config.yaml
n_layer: 11
d_model: 384
n_head: 6
n_kv_head: 6
head_dim: 64
d_mlp: 768
vocab_size: 16753
activation: "silu"
norm: "layernorm"
norm_place: "pre"
norm_eps: 1e-05
positions: "learned"
qk_norm: false
attn_scale: 0.125
bias: "all"
tie_embeddings: false
parallel_block: true
init: "normal"
init_std_qkv: 0.0435
init_std_o: 0.0
init_std_up: 0.0435
init_std_down: 0.0
optimizer: "muon"
lr: 0.00933
lr_mult_o: 2.0
lr_mult_down: 2.0
beta1: 0.93
lr_head: 0.00591
grad_clip: 1.0
warmup_steps: 200
schedule: "wsd"
decay_fraction: 0.657
decay_shape: "linear"
final_lr_fraction: 0.02
batch_tokens: 131072
seq_len: 1024
doc_mask: true
train_tokens: 1404000000
steps: 10712
dataset: "wikipedia_en"
MLP neurons of a small language model. Each row is named by its layer, matrix (up: input weights) and neuron, and shows model dimensions 0-95. Each number is 128 + 32 x the weight over its row's rms, rounded and kept within 0 to 255.
A block is one neuron, or neurons of one layer that tend to fire together. Before each block is what it responds to, as a language model described it from the Wikipedia text at the highest values.

Description: Final subword pieces that complete a word split into several tokens, often adjectives in reviews or descriptions, e.g. accur-ate, entert-aining, excess-ive.
L4.up613 [134 148 117 110 114 137 116 174 132 134  74 114 131 130 110  94 171 126  93  75  96 170  86 106 104 160 178 123 146 162 134 135 109  76 105 158 196  78 107  92 174 126 147 117  84 146 143  92 140  91 132 123 107 153  84 144 125 176 174 132 135 131 113 177 115 155 146 131 131 134 136  42 141  85 132 126 126 107 114 130 152 125 139 157  81 110 120 104 116  58  96 165  93  64 142 205]
L4.up693 [174 210  99 146 157  56 120  98 116 101 118 124 128 154 172 167 162  74 165 140 115 136 150 159 131 101 181  50  74 140 149 171 144  93 115 135 208 140 149 133  96 106 124 143  80 123 118  90 124 145 154 126  49 187 131 143 136  97 143 122  68 110 142 162  85 164 146 126 142  77 137 121 155 131 125 132 147  94 125 111  87 134 158  94 139 167 132 188 132  85 137 171 138  98 160 206]

Description: Adjectives, nouns and word starts opening a noun phrase after verbs, prepositions or articles, e.g. suffered slight damage, achieved considerable success, illness and exhaustion.
L8.up12 [159 102 116 157 111 148 160 101 107 169  99 136 134 189 156 165 179  98 120  85  93 135 137 106  82 141 128 143 182 146 181 122 133 151 185 150 105 127 123 147 127 157 116 118 146 115 121 175 145 140 156 162 144 139 123  91  71 138 132 129 131  89 121 132  68 128 158 181 113  79 162 190 128  82 131 166 132 116  99 160 115 162 157 141  99  84 148 132 120 217 104 135 124  97 104 142]
L8.up432 [202 152 131 129 119  70 143 129 100 117 151 138 139 134  88 111 134 168 140  78 130  88  91 144 121 129 154  72 166 121 147 144 118 134 121 165 168 148  81 124 146  95  93 133 111 128 155  48 131 119  88  97  94 144  82 105  85 123 161 153 131  82  98 143 137 105 214 148 169  94 116 123 201 121 157 191 133 158 106 127 108 125 136  93 121 185 141 153 114 139 142 156 106  74 132 145]
L8.up519 [127 169 149 118 121 103 177 146 166 156 156 128 135 115 119  97 116 131 115 117 128 125 168 150 121 170 150 113 185 122 194 153 139  96 114 114 128 140 178 130 183 111 126 153 160 127 101 151 157 127  93 121 135 188 184 133  37 148 213 118 130  97 141 114 135  90  83 115 141 111 173 121 113 121 107 189 106 136 148  93 113 130 107 154 110 113 124 120  77 132 155 177 144  92 157  79]
L8.up534 [152 154  80  92 140 156 130 138  83 108 112  93 117  98 178 189 178  87 105 153 179  96 151 147 180 142  97 158 124 100 102 101 108 119 133 158  92 173 134 135 127 121 135 102 138 136  39 110 103 160 139 157 147  90 143  97 179 127 152 150 161  95 116 134  64 124 154 162 163 160 164 167 161 176 112 143 149 126 118 104 142 148 202  65 124  91 142  56 108  53 173 135  52 114 126 136]
L8.up582 [178 123 122 145 125  77 137 163 144 123 110 112 111 131 134 124  97 100 113 145 142 103 140 156 157  90 102 109 112 138 155 124  86 110 113  57 114 177 119 143 132  71 196 136 123 137  73 121 160 109 137 178  42 118  93 101  99 111  85 153 100 122 132 103  69 138 121  87  87  69 181 143 138  84 176 155 166  50 134 139 148  81 142 143 114 130  94 145  94 109  87  79  78 112 140 100]
L8.up707 [158 170 133 116 113 161 132 130 158 102 145 112 101 153 133 171 137 138 115 158 137 148 117 118 143 101 142 130 133 160 121 176 106 188 192 147 148 141  51 110 140 189  51 158  73 128 147 143 155 165 166 158 156 119 101 147 121 115 115 119 144  71 159 123 170 121 115 157  96  87 167 142 183 128 116 160 111 101 120 126 155 123  95 134  98 197  96 159 139 135 129 168 102  97 191  98]
L8.up719 [123 169 112 142 169 128 190 174  80 144  98 139  69 147  89 103 130 121 114 113 147 136 135 113 138 132 117 108 184 129 172 196 103 128 154  99 182 140 112 111 177  79 123 147 133 138  95 151 156  80 122 178 110 156 127 154  82 110 143 118 121  70 143  90 142  94 189 163 136 111 167 145 107 140 142 152 113 206 134 177 122  78  68 137 135  98 131 106  55 131 104  85 123  86 142  86]
L8.up742 [106 152  80 143 113  91 135  78 103 114 134 158  93 158  73 163 105 183 229 123 116  65 158 126 129 140 106 114 174  86  85  89 104 137 118 153 159 102 214 159 132 126 145  82 167  92 114 149 140 146 128 190 195 115 135 148  70 149 122 123 108 127  58  94 110  65  96 150  86 101 137 165 150 135 130 135 134 195  71 139 108 157 144 132 119 115 159 128  98 142 118 131 132 114 103  78]

Description: Quantity expressions, mainly "of" after one/many/some/two (one of the, many of its), plus quantifiers and counted numbers (16, 29 events).
L8.up157 [137 163 128 134 154 180 133  91 113  80 109 171  66 140 137 106 108 185 101  62 150 127 112 140 133 156 136  88 148 183  93 158  79 128 108 132 139  84 128 149 160 130 129 117  99  98  65  91 102 126 109 139 144 129 125 174 189 195 130 144  22 135  74  93  59 139 131 165 171 118 105  85 188 146  31 108 206  74 179 131 132 115 146 124 166 135 139 123 115 108 166 140 126  78 103 155]
L8.up221 [ 75 117 103 113 193  85 148  99 116 154 125 156 113 106 115 140  93 147 192 170 146  88 167 145 101 123  82 102 178 112  69 164 116 146  91 102 145 139 176 178 147 107  76 112  70 157 130  97  90  89 117 135 169 124 130 134 114 125 122 143 116 104 151 170 107  81 135 128 109 164 126  90 213 100 121 144  61 137 161 101 122 132 111 103 161 124 185 110  97 122 111  93 163 159 151  99]
L8.up229 [ 97  63 123 112 109 119 145 130  98 165 111 183 144  84 154  98 124 145 166 126 123 113 141 139  87  99  99 106 104 130 140 131 130 166 101 121 167  49  87 116 137 151 145 133  67  93 136 156  93 151 106 123  72 141 112 148 119 111 132 126 113 172 112 123 127 150  79 148  98 143 107 128 128 153 113 161 120 162 159 137 121 112 111 164 181 148  93  94 115 140 111 119 150 105 170 173]
L8.up328 [ 52 157  52 144 194 157 113 108 148 122 128 134  88 137 116  77 126 124 107 106 121 131 144 107 114 142 170 141 132 116 137 157 152 179 137 105 126 216 133 169 136 152 147 200 156 150 175 134 123 108  97 165 134  73  86 174  83 162 127 152 132 103 113 155 102 125 177  87 130 115 173 102 195 115 119 144 124 114 144 138 135 129 162 111 139 136 154  87 115 104 165 170 121  92 189 183]
L8.up348 [151 155 183 123  96 156 172  78 161 140 180 107  74 135  77 145 107  92 110 136 146 123 150 142  90 166 147 134 118 155 105 165  96 143  22  99  99 120 128 131 111 141 118 157 136 173 133  85  96  63 149 156 160 131  63  51  94 121  98 133 119 183 146  95 131 173 147 119  93 137  94 101 136 186 128 146 166 117 103 104 125 110 123 170 179 202 124  84 149  81 142 119  96 208  93 138]
L8.up485 [123 151 110 139 140 139 157 114 127 140 144  73 108 125  80 137 101 149 148 115 166  99 119 134 136 144 155 161 133 133 122  90 133 156 125  79  84 114 146  70 106  48 122  88 125 142 110 202 162 156  85 121 122 137  91 128 157 130 138 149  95 178 170 145 156  80 145 109 119 157 130 222 168  96 145 150 109 108 136 122 104  97 114 155 121 132 110 135 104 151 109 128 131 152 138 102]
L8.up633 [122 116 135 124 198  67  92  91 121 157 124 148 133 146 165 127 151 142 134 100 181 121  61 158 104 141 163  63 121 135 132 164  86 130 131 143 142 148 167  59 114  92 127 118 107 144 118 169 114 171 112  94 108 197  97  97 172 153 129 140 139 111 139 176 104 128 164 111 134 141  75 149 175 145 116 119 182 125  80 222  87 122 110 141 142  95 162 124 127  90  88 132 147  84 116 136]
L8.up746 [101 162 178 113 130 190 108 121 129 177 174 112 133  87 148  66 189 101 147 158 178 175 105 141 152 130 107 113 120 126 128 190 138 177 124 131 206 128 140 178 216 105 145 210 141 108 120 188  68 165 138 158  74 106 168 189  64 159  90  89 110 104  93 146 125  98 159 124  85 127 125 106 145  97 160 119 186 162 146 151 116 141 102 137  86 166 144 127 111 148 166 108 160  93 142 121]

Description: Quantity words that open a noun phrase: numerals for counts, dates, percentages (13 seats, 72%), and determiners like both, many, most, several.
L4.up31 [101 153 161 149  96 146 172 124  98 141  88 172 176  97  98 151 144 113 127 107 132 124 164 104 149 104 128  89 121 123 160 152 150 152 116 176 154  96 136 112 167 127  58 141 119 133 123 141  79  67 178  65 134 153 150 111  76 170 198 130 110 195 122 189 112 100 158 154 110 184 105  51 195 101 112 154 109 125 120  94  74 171 117 172 114 100 131  60 140 116 136 140 138  57 119  71]
L4.up118 [137 155  62 145 154 147 191 107 134 115 178 176 186 133 156 103 122 137 142 130 242 106 130 123 165 115 125 153 131  89 127 137  65 161 100 131 132 138 121  94  85 178 141 141 111 110 129 146  83  62  82  98 194 111 207 192 112 145 126  90 141 146 124 101  98 122 135 172 198 142  98  64 120  91  66 132 141 150 139  84  80 155 148 166 122 137  89 145 125 157 106 180 138 126 153 151]